Weights of a small GPT-style language model, trained from scratch on English Wikipedia.
Size: 16 layers, width 384, 6 heads of 64 (1 for keys and values), MLP 1536 SwiGLU, vocabulary 5277, 38M parameters.
Architecture: RMSNorm before each block, rotary positions, no biases in attention or MLP, untied embeddings, normalized queries and keys.
Training: a variant of Adam for these matrices, 470M tokens, 7772 steps.
MLP neurons of a small language model. Each row is named by its layer, matrix (gate and up: input weights) and neuron, and shows model dimensions 0-95. Each number is 128 + 32 x the weight over its row's rms, rounded and kept within 0 to 255. A neuron's up and down rows have the sign that makes its largest values positive.
A block is one neuron, or neurons of one layer that tend to fire together. After each block is what it responds to, as a language model described it from the Wikipedia text at the highest values.

L6.gate0 [135  83 162 164 169 135 141 115  86 103 139  86 100 164 110 150 116 104 119  86 147  99 118 132 153 142 168 120 160  93 148 111  94 135 148 130 157 156 128 114  74 163 112 153 102 194 195 149 196  98 142 146 107 108 129 143 150 108 148 133 107  83 120 192  94  95 142  38 119  98  90 109 123 101 222 137 118 102  88  93  86 126 153 118 237 153 186 126 143 178 130 131 124 101  65 136]
L6.up0 [104  91 119 143 173  93 121  92 139 149 125 131  98 124 142 155 112 127 154  94 156 131 176 116 166  72 188 161 152 121 173  94 100  74 131 158  98 119 107 111 128 109 102 137 138 114 119 168 117 139  97 141 146 127 132 143 120  97 165  66 147 167 124 158 144 109 139  51 194  95 128 132  92 103 141  67 146  63  10 108 147  60 210 132  91 140  98  93 103 136 148 182 133  82 102  87]
L6.gate362 [116  69 123  90 199 103 160 151 123 196 138 143 143 115 146 118 140 144 107 193 187 128 126 128 151 124 128 112 144 124 110 134  88 151 132 133  88 190 118  98 123 186 124 124  71 147 154 104 130  89 132 138 127 175 178  87 129 120 144 129  81 114 131 175  67 171  66 158 108 161 160 142 117 153 155  98 118 122 199 187 126 123 113 170 155 116 179 130  89 114 127 140 119  93 137 156]
L6.up362 [140 170 149 150 113  77  94 174 120 175 125 150 118 177 149 204  72 173 183 184 139 176 151  93 160 120 147 137  43 150 179  88 120 185 158 116  70 176 128  83 143 163 120  79 133  88 108  96 115  99 186 139 160 156 173 169 123 124 135 167  90 157 116 213 121 132 130 154 102  96 180  96  87 113 158 110 125 139 116 102  95 136 121 158 196  90  95 134 112  85 130 150  92 169 105 106]
L6.gate607 [140 112 103 168 170 127 137 177  93  98  88 192 114 196 159 148 117 151  81 152 146 108 153  49 138  81  84  79 173 150  80 109  99 178 151 157  57 176 124 151 137 116 129 128 108  82 160 169 132 103 124 117  73 115 186 108  80 112 148 121  70  81 122 115 123 122 128 142 173 109 154 160 113  95 133 141 147  87  88 150 166 107 113 123 103 130 100 125 118 225 204 158 126 133 150 198]
L6.up607 [120  90 155  81 110 124 136 127  84 145 147  92 134 164 130 123 110 172 117 110 136 159 162  93 196 133 112 109 147 140 128 165  98 191 109 158  98 129 144 171  97 153 119  77 137 100 116  92  83 136 102 122 124 119 104 165 126 118 164 109 145 169 122 146  99  87 124 139 155 146 166 136 145 153 125 178 110  89 116  69 137 137 147 136 122 159 149 118 130 155 158 133 133 133  64 130]
L6.gate747 [138 106 169 139  89 117 147 118 132 112 107 169  88 137 122 123  92 111  78  46 161 127 108 118 117 127  94 133 171 146 152 100 195 196 144 126  98 110 145 111 128 121 145 117 152 116 101 107 149 136 109 130 132 106 134 180 138  78 228 137 173 136 146 114 127 151 116 114  97  97 162 136 130 140 114 107 135 132 133 123  87 118 187  73 160 147 138 119 134 133 149  87  66 189 124 170]
L6.up747 [138 139 156 118  88 136 126 153 156 113 182 139 115 156 111  88 120 126 126  88 179 103 170 132 169 124 105 159 126 129 130 165 205 148  54 155  88 125  88  96  88 128  76 165 147 177 146  96 134 190 128 122 117 117 166 164 146 145 176  99  97 163 129 166 145 196 116 120 136 123 133 102 154  82  99 116  70 143 156 109 170  80 144  14 126  83 135 146 122 133  87  51 157 157 147 174]
L6.gate776 [ 87  90 110 158 168 148  69 140 128  89 153 155  97 170 116  90 108  88 159 128 166  86 101 165 143 175 106 131  59 133 127 182 121 138 112 166 135 155  44 158  29 112 142 112 157 155 115 178 105  96  72 151 146  58 128 108 139 114 100 154 125 110 162 116 169 117 110 103 160 141 154 147 101 118 138 157 158 143  84 147 165 153 114 105 185 125  92 122 164  89 166 213  55  99  69  90]
L6.up776 [147 193 166  98 127 144  26 155 146 127 149 147 166 148 171 115 121 169  90 131 146  82 140  69  90 143 150 134 126 103 134 125  95 145 127 155 147 124 124 120 153  92 112 149 154  84  91 153 152 161 199 136  67  91 130  81 189 100 167 148  95 214 166 187 140 123 134 110 122 171 123 107 120  91 131 126 145 173  97 168 149 132 157 120 124  84 127 168 108 123 130 106 148 157  88 118]
L6.gate1134 [134 144 164 107  97 106 110 115 111 138 165 100 128 126 118 147 132 139 112  98 161 136 116 114 169 194 176 148 116 120 171 154 202 211  98 145 111 161 143 124 163 104  95  72 117 135  73 146 107 119 149 138 153 108  90 167 122 113 136  89 142 168 146 154 152 132 112 150 123  96 119 108 111 131 105 152 153 139 140 132 105 123 187 129 139 114 118 180 133  57 138 168 164 150  73 124]
L6.up1134 [ 92  79 146  69  81 117 126 154 137 139 170 107 159  78 192 117 158 130 100  82  79 139 129 168 125 155 113 113 138 113 176 200 118 148 105 150 152 149 142 174 107 113 103  79 115 175 144 139 128 134 130 153  67 191 147 196 101  98 142 137 144 125  99 131 180 100 152 136  82 153 150  50 163 109 109 104 174  81 139 135 155 213 103 132 124  76 198 114  93 168 145  81  95 205 172 141]
L6.gate1150 [116 160 154 106 123 121 151 144 143 182 146 146  94 112 159 137 167 114 162 195 134 141 157 162 161 120 137 110  99 184 126 104 106 152 121 170 119 204  76  74 169 118 132 106  99 129 140 111  95 193 137 163 140 107 149 116 120 194 135 210 130 149 116 137  91 127 124 129 110 145 107  83 142 158 165 121 149 181 107  87 125 212  86  83 106 133  77  95 170 120  55 142 159 155 150 146]
L6.up1150 [128 137 116  63 170  59 124 130  93 127 147 142 159 111 116  91 130 124 125 130  90 139 121 111 199 120 141 131 133 136  65 147 161 140  86 164 108 124 173 185 152 150 116 177 187 155 162 128  99 186 121 140  94 151 155 111 167 159  87 169 108 178 197  84 135 114 153 143 156 113 124 114  94  96 119 115 132 133 121 127 116 131  89 142 123  95  72 138 103 166 105 178 171 198 130 106]
L6.gate1246 [108 100 152  90 149 143 153 107  98 121 170 154  80 150 167 180 105 182 132 137 113  66 152 110 102 138 179 146 157 102 125  93 122 139 166 113 105 175 139 171 100 110 108 158 104  63 169 184 108 129  90 126 121 105 114 114 144 118  47 140 133 116 187 144 132 138  92 107 201 179 119 105 133 112 108 101 132 128 125  44  63 119 136  63 189 115 105 183 119 160 131 153 121 144 132 105]
L6.up1246 [135 138 153 159  92 102 141  65 106 150 151 151 134 190 120 107 143 169 128  92 110  96 118 135 124 118 144  74 144 105 140 131 107 130 113  99 156 150 155 150 162 118 190  96  89 152 158 175 129  77  90  92  96 122  91  92  78 231  97 127 130 145  61 139 139 144 129  93 165 158 192 101 190 104 141  95 109  86 107 115  78 133 111 112 138  95 195  91 122 157 119 107  89 130 110 152]
Description: Word-completing suffix pieces

L12.gate124 [118 104 102 142 161 153 147 121 112 128 129 138 184 130 126  51 102 190  61 135 150  96  80 163  77 118 178 163 184 121  92 209 126 163 160 163  81 129 120 117 158  74 112  53 104 119 146 116 108 111 125 123 102 133 124 131 114  91  72 157 112  88 107  76 101 126 148  86 166 139 114 154 146 161 135 137  93 115 131  82 146 163 144  77 108 124 182 111  58 159 101  90 179 172  80 108]
L12.up124 [112 116 167 147 101 145 118  68  88 161 186 116 137 120 147 154 131 111 129 145 121  93 147  92 113  99 111 163 112  99 151 115 131 178 127 145  69  72 123  72 108  97  80 108 102  57  73  79 112 116 125 135 131 125  91  65 109 142 141 127  83 189 123 121 127 126 120 129 190 115 182 162 123  90 133  95 122 157 112 192 152 125  94 146 106  85 161  99  97 161 128 125 105 173 112 144]
Description: Preposition "at"; mid-name z

L9.gate560 [135  69 118 106 150  91 142  77 145 104 171 138 129 138 113  75 140 161 120  94 105 105 150 142 103 122 115 144  99 149 149 128 163  64  93 138 139 145 136 168 165  61 171 108 131  83 148 148 165 110 107 125 129 110 119  85 118 133 204 103 119 129  93  75 135  94 170 141 166 124  91 146 197 153 193 126 164 155 132 161 130 121 101 144  51 134  90  86 162 193 118 129  74 135 204  95]
L9.up560 [167 144 136 181  95 170 140 118 139 123 138 143 145 118 139 142 134 112 141 109 143  51 120 126 166 200 187  73 128 172  88 156 160  81 180 107 109 111  99 170  68 121 133 125 123 143 141 101 133 168 131 119 118 129 175 128 124 150 131 159  99 109  97  99 159 209 185 121 116 122 129 124 101 153 121 156  67 157 118 147 131  95 164 152 119 192 156 100 138 109 150 135 147 109 120 167]
L9.gate642 [ 95 141  76 142 137  93 142 211 130 164 139 174 106  73 137 121 118 122 130 210 113  99 137 138 172 143  95 131 119 103 150 107  94 113 152 135 141 143 154  61 108 149 164 170 183 116  98 112 143 129 111 146 179  55 138 130 138 155 116 150 130 166 153 131 160 134 159 101 176 147  96  80  78 161 153 157  73  81 123 146 108 148 145 149 137  97  78 153  78  66 123 167 204 126 140 120]
L9.up642 [ 76 146 152 122 135 121 122 192 118 105 100 137 114 181  89 110 141 114 201 121 123 151 152 101  84  86 118 196 115 105 112  61 107  77 200 142 118  99 110 156 113 149 255 131 118 120 100  75 120 103  84 173 188  89 147  72  87 108 145 152 147  77 163  68 121 133 141 110  84 133 119  78 142  88 130  90 105 130 104 116 103 126 152 114 133 121 121 103  73  89 147 139 137 116 126 141]
L9.gate658 [167 117  69 199 211 134  88  87 139  91 145 124 178 148 167  97 111 137 133 216 138  89 124 165 146  81 178 173 175 143  68 173 102  78  90 142 131 151  39 148 145 131 151 117 111 102 102 153 130  95 156  86 154  87 172  60 132 146  88 138 140 118 114  82 123 109 165 172 120 113 105 137 124  78 106 117 179 164 148 123 131 166  91 169 143 127 105 163  83 165 113 140 133 113 121 113]
L9.up658 [106 155 155 104  88 109 212 161 123 185 107 146 149  91 182 141 129 138  93 109 163 160 155 126 143 139 140  98 162 114 141  90 139 149 107 107 122 105 173 113 148 139  82 136  72  80 127 123 117 133 143 114 119 138 141 112 155 147 141 176 126 163 132  87 161 109 123 169 116 110 127  67  65 177 128 143 175 108 133 157 134 141 109 115 166 177 162 104 130 163  87 141 181 223 130 123]
L9.gate795 [158 193  88 126  93 101 206  90 124 159 152 142 127 144 145 142 146 189 102 120 149 104 100 185 145 105  50 116 138 149 110 195 122 105 150 105 134 163  58  26 121 133 145 150 143  91 136 144 132 169 137  94 182 149  68 109 173 105 146 181  70 124  94 135 155 104  53 141 138 190 161 145 139  82 112  86 157 104 226 104 114 117 126 162 147 143 167 114 126 199 105 172 156 118 112 130]
L9.up795 [147 184 205 223 102 141 113 152 163 140 140 122 105  91 134 135  96 107 135 136 137 138 126 167 107 123 201 121 169  79 103 147 190  54 130 102 131 143 168 179 126  68 104 129 181  99 121  78 139 141  94 123  93 161 115 190 147 126 140 157 140 171 113 161  98 102 119 112 177 115 119  87 165  62 155 130  98 134 174 109  94  77 149 134  87 160 160 122  98 146 121 113  91 126 116 106]
L9.gate866 [138  89 177 131 116 126 142 153 145 112 119 120 122 149 159 132  81 159 153 151  98 127 144 108 113 156 175 147  89 130 164 115 182 143 127  87 181 126  93  96 175 137  77  81 142 184 137 151 166  96 138 115  95 127 141 142 137 114 108 124  69 125 101 157 123 152 168 102 170 159 132 118 142 109 118 138 141 162 144 131 168 182 157 139 108 100 179 143 139 170 122 102 110 174 112 171]
L9.up866 [ 44 100 188 117  85 110 124 150 164  82 139 119 186 187 152 115 111 125 154  92 144 182 154  89 115 105  96 113  72 133 112 132  91 137 110 147 166 152  99 159 147 186 125  65 166 123 100 143 133 144  76 116  68 171 103  75 139 108 139 134 126 100 134 168 103 184 117  93 142 143  88 146 135  70 145  64 107 153 151 115 155 123 123 156  86 168 162  98 121 122 194 156 113 164 193 175]
L9.gate976 [153 133 103 149 117 135 164 176 140 102 117 141 109  76  91 126 173 132  79 156  94 141 128 130 120 124 137 143 174 159 167 156 107 195 117 107 161  94 145 147 119 127 110 122 135  79 197  84 199 111 124 149  86 129 128 134 146 122 167 113 169 125 142 163 105  99  83 102  46 156 125 153 139 108 152 143 138 117 164 133 143  73 147 109 164 112 186 156  83  66  77 143 155 136 165  68]
L9.up976 [ 51 101 136 137  88 118 155 178 166  84 109 133 128 112 101 115 134 127 126 102 132 157 127  96 161 111 152 145 123 110 162  73 106 133 114 119 108 152 103 132 140 105 209 109  49  92 147 164 209 116  96 110 127 112 115 162 148 150 124 108 143 102 148 101 144 118 162 137 163 100 110 167 173  81 106  72 151 112 102 142 156 154 170 159  68 130 138  91 157 194 162 142 156 133 152 108]
L9.gate1339 [143  71 160 113 121 118 153 114 135 188 141  52 108 105 119 165 128 138 157 139 123 123  81 165 171 157 167 119 180 135 167 151 156 184 116 122 163 107 134 122 142 115  77 119 119 125 119 149 104  63 173  97 113 113 154 103 115  92 128 135 209 134 124  47 109 127 127 129 129 105 119  68  79  99 135 140 106  92 192 128  87 133 132 125 166 190 108  94 159 116  85 155 103 149 119 130]
L9.up1339 [100 140  84 129 115  93 112 107 135  72 141 114 159 123 152 150 110 120 118 155 182 141 111  97 136  90 199 116 193 149 172 138 131 102  59 138 134 130 117 120 117 117 199 178 156 107  46 103  86  98 118  90 143 154  96 187 201 172 124 132 163 121 179 103 225 127 106 184 140 170 151 141 110  85 106 161 141  87 150 162 156 112 177 151 175 124 130 163 164  91  69 177 157 127  73 112]
L9.gate1472 [140 120 100 113 160 150 108 158 195 200 141 133 110 120 102 114 140 152 147 163 108 182 123  86 148 114 141 108 149  98 123 140 128 128 111 145 113 159 149 177  53 121  95  57  71 147 103 102 142 102 145 154 104 147 137 124 132 123 120 188 126 137  70 129 103  96 102 140 163 110  67  98  69 148  99 121 172 143 108 115 119 144 133 168  89 162 116  68  98 130 126 111 193 128 140 200]
L9.up1472 [165 119 137 167 168 122 160 176 207 133 112 178 106 146  97 122  78 148 158 147  79 122  96 112  72 168 152 106 105 121 144 150 141 174 176 111 103 118 139 191 172 154 142 105 129 116  89 136 144 136 170 158 154 145 142  35 138  72 133 163  96 142 130 130 103 136  88 130 143 115 161 121 127 139 111 120 168 145 115 151 115 134 145 123 150 137 135 140  69 110 129 102 136 112 134 137]
Description: Preposition "at" before places

L6.gate225 [158 156 120 109 147 124 114 129 111 139 116 129 135 155 151 126 151 150 106 103  65 208 105  96 111 104  86 115 183 102 118 184 117 164 117 186 136 116 154 147 148 117 134 111 156 111 161 137 158 112 133 131 103  69 109 112 164  52 107 132 139  57 136 165 167 119 155  85 171  60 116 114 159 194 126 164 152  76 119 172 173 195 182 118 109 119 141  90  70 124  81  66 158 143  99 165]
L6.up225 [180 130 102 119 135 163 159 118  95 124 160 128 138 111 117  59 133  73  63 196  95 109 168 148 130 134 146 104 136 158 114 121  81 128 175 149 116 155 211 172 133 114  82  99 109 110 151  65 143  88 152 131 160  87  87 122  77 137 158 117 125 111 145  90 118 137 180 152 115 110 176 106 125 158 174 169 117 111 128 115 134 144  87 174 164  41 121 108  92 136 120  87 104 144 132 108]
L6.gate306 [123 107 136  91 153 107 155 121 106 172 143 101  90 148 182 116 111 115  57 126 127 132 164 125  87  86  98 170 179  93 167 107 128 143 155 164 139  83 128  52 142 108 104 142 133 169 130  88 165 136  62  82  83 168 101 155 121 178 102 170 141 134 149 153 156 103 128 168 129 171 130 102  95 161  95 109  80  85 154 149  98 125 102 132  90 157 142 172 161 157 152 114 186 173 113 126]
L6.up306 [157  79 102 141 178 143  73 144  92 129 130  89  71 102 110 135  73  90 146 155 181 142 113  84  42  96 111 133 175 137  93 151 117 131 176 100 202 126 167  79 141 111 136 160 215 134 188  87 127 127  71 141  92 149 130  70 123 149  73 115  81 219 130  89 175 212  99  96 125 142 135 163 166  94 181 192 148 134 180 157  73  96 145 124  89 155 162 104 166 168 100 128 129 151  76 104]
L6.gate373 [154 101 218 138 152 153 123 210  66 178 119 138 122 134 125 182 139 111 148  98 184  88 126  95 103  93 147 152 116  75 174 103 145 253 137 100 152 148 157 124  90 122 108 143 133 116 192  94 173 119 100 135 176 127 140 129 110 141  80 115 155  55 163 162 124  99 151  71 112 184 149 152 178 131 158  69 104 214  89  82 149 186 109 221 132 133 105  76 126 130  59 138 137 153 129 118]
L6.up373 [128 159 134 152 119 112 166 120 135 179 173 193 126 141 177 130  92  52 111 134 121 160 121 137 144 126 116 111 181 118 119 150 161 127 120 136 186 107 148 131  82 136  84 155 158  95  99 132 141 217 124  89 133 121 145  98  99 113  88 218 162 141 173  96  99 141 127 116 141 117 150 160 114  89 133 162 177 138 194 140 160 174 148 152 172 172 143 139  86 148 122 139 109 169 118  95]
L6.gate808 [133  92 132  99 112 113  97 155 113  97 174 133 131 117 149 180  87 156  67 162 127 104 136 101 137  98 169  67 134  82  99 145 101 167 113 171  55 203 129  78  83  81 121  95  97 179 135  95 138 144 118 138 123 118 154 155 109  89 127 112 183 127 146 124 101 110 117 103 125 115 164 130 138 196 107 131 133  91 143 140 180 162 116 102 132  99 132 117 136 160 121 111 169 124 129 129]
L6.up808 [154 139 194 146 180 135  85 121 168 109  53 151  74 136 121 127  72 142  75 124  86 133 120 115  80  76 124  74 156 160 113 115 148 183 122 109 101 111 106  84 124 155 147 136 148 167 139 111 122 111 135  80 163 183 158 139 159 101  95 161 148 158 141  98 109 145 110 150 171 186 130 124 123 181  60 148 170  83 108 129 151 152 166 108 131 138 124 175 114 172 106  87 116  75 162 124]
L6.gate1078 [ 87 143 175 147 164 145 169 104 121 148 134 127 175 134 125 111  83  60 168  81 137 125 156 145 164 102 142  55 158 150 139 146 135 112 160 121 131 114  95 157 118  86 161 175 130  93 125 157 169 173 126 118 131 144 114 104 178  83 125  89 187  69 144 183 144  96 120 123 134 147 115 146 126  96 111 194 117 138 136 153 197 132 158 126 136 165 131 109 103 199 128  99 138 105 140  80]
L6.up1078 [150 127 124 144 146 151 155 120 107 124 199 105 150 159  82 162 146 162  98  85 125 113 150 156 155 136 173  90 134 140 145 178 173 107 169 149 110 111 139  71 156 133 151 121  86 124 115 175 110  85 178 149  78  99  67 146  81 161 142 160 101  97 107 107  84 121 125 140  93 191 117 158  41 132 126 187  83 114 145 154 127 121  79 139 107 161 101 145 187 140 123 165 145  59  92  83]
L6.gate1114 [110  88 111 171 110 126 118 125 154 180 156 125 169 150  91 121 160 128  89 154 132 187 156 100 163 118 120 111 156 139 150 105 133  84 170 150 180  47  72 121 185 147 113 150  91 147  96 178 132  77 168 104 100 151 109  97 135 186 100 104 216 101  71  97 114 165 156 138 110 117 192 121  93 164 105 150 155  82 130 158 212 112 109 166 132 138 194 118 106 129  94  99  94 116 187 128]
L6.up1114 [100  89 146 167 137 162 115 160 121 143 108 121  99 172 100 120 150  91 140 141 185 177 111 122 157 129  89 103 172 135 140  94 166 183 131 117 133 157 154 129 140 101  96  95  92 156 106 121 120 117 126 132 113  71 129  86 124 154 104 157 146 154 169 165 195 149  94 188 134 139 150 148 102 107  60 113  77 170 167 152 164 198 171 159 141  16 106 165  44 184 144 116 158 138  65 138]
L6.gate1387 [149 109  96 145 129 113 132 192 151 123 124 114 128 144  76 102 134 143 128 103  98  97 172 177  85 112 134 145 149 107 178 134 135 133 107 113 151  81 122 105 106  76 135  82 108 172 106 160 126 123 131 128 107 126 144  85 105 166 126 145  91  35 132 126  92 104 211 109 104  99 112  96 127 200 160 122 141 166 113 146 146 125 143 121 147 204  90  85 186 177 105  91 106 132 135 110]
L6.up1387 [141 108  57 103  87  98 161 175 160 123  80 115 116 168 124 101 147 124 133 124 102  49 104 148  88 131 128 116 151 108 118  83 134 120 184 138 142  77 106  73 133  89 120  87 177 164  87 119 153  92 162  86 159 136 187  94  69 162 126 126  91 101 142  78 105 121 137 160  97 129 126 155 117 128 113  80 124 191  78 186 119 115 146  86  97 190 143 134 192 148 127  56 155 111 134  81]
L6.gate1485 [ 73 101 132 190  97  89 120 124 121 185 144 106 149 171  78 142 124  98 102 142  89 165 152 102 131  89  79 151 167 133 132 160 125  97 159 153 128  84  38  84 149 103 140 130 136 164 114 131 116  96 123 122 116 106 140  89 139 135 148 127 147 122  80  86 102 100 113 143 138 114 158 104  99 152  34 115 122 142 140 115 168 194  95 157 130  55 126  81 186 169 152 155  86 113 134  95]
L6.up1485 [113 147 171 160 112 116 162 165 107 131 167  77 135  75 182 173  90 120 171  97 129 147 155 128  69  96 115 169 132 171 106  81 118  84 145 126 153 123 138  61  93 107 122 126  81 147 132 151 117 114  86 102 153 154  98  90 138  72 165 128  51 119 122  78 101 164 145 122 170 129 131 161 117 193 102 166  92  90 117 117 181  91 145 113  65  66 163  67  74 131 114  87 126 159  35  96]
Description: Location-introducing words

L12.gate613 [129 148 149  82 177 181 125 153 129 129 110 125  82 131 141  98  72 128 164 168 143  38 150 113 146 192 170  72 140  84  89 117 159 137 132 128  59 109 118 174  93 146 111 136 115 144 146 118 121 138 115 174 124 107 146 150 187 138  93 152  78 152 170 154 131 151 144 124 132 126 112  89 149 105  65 157 134 132  67 148  93 147 156 129 159 147 111 153 189  84 107 223 157 106 100 198]
L12.up613 [ 58 107  99 109 133 127 160 131 131 120  83 122 166 181  76 175 109 136 145 135 122  75 140  87  89  52 102 122  96 125  94 144 139 186 121 153 126 126 104 215  41  70 142 101  84 179  74  98 116 154 126  98  99  93 123 139 123 112 115 112 121 142 106 146 153 154 149 185 227 135 124 121 165 124 149 179 152 133 124 110  97 110  58 158  87  99  94 138 101 157 168 136 179 167 180 127]
Description: Infobox field labels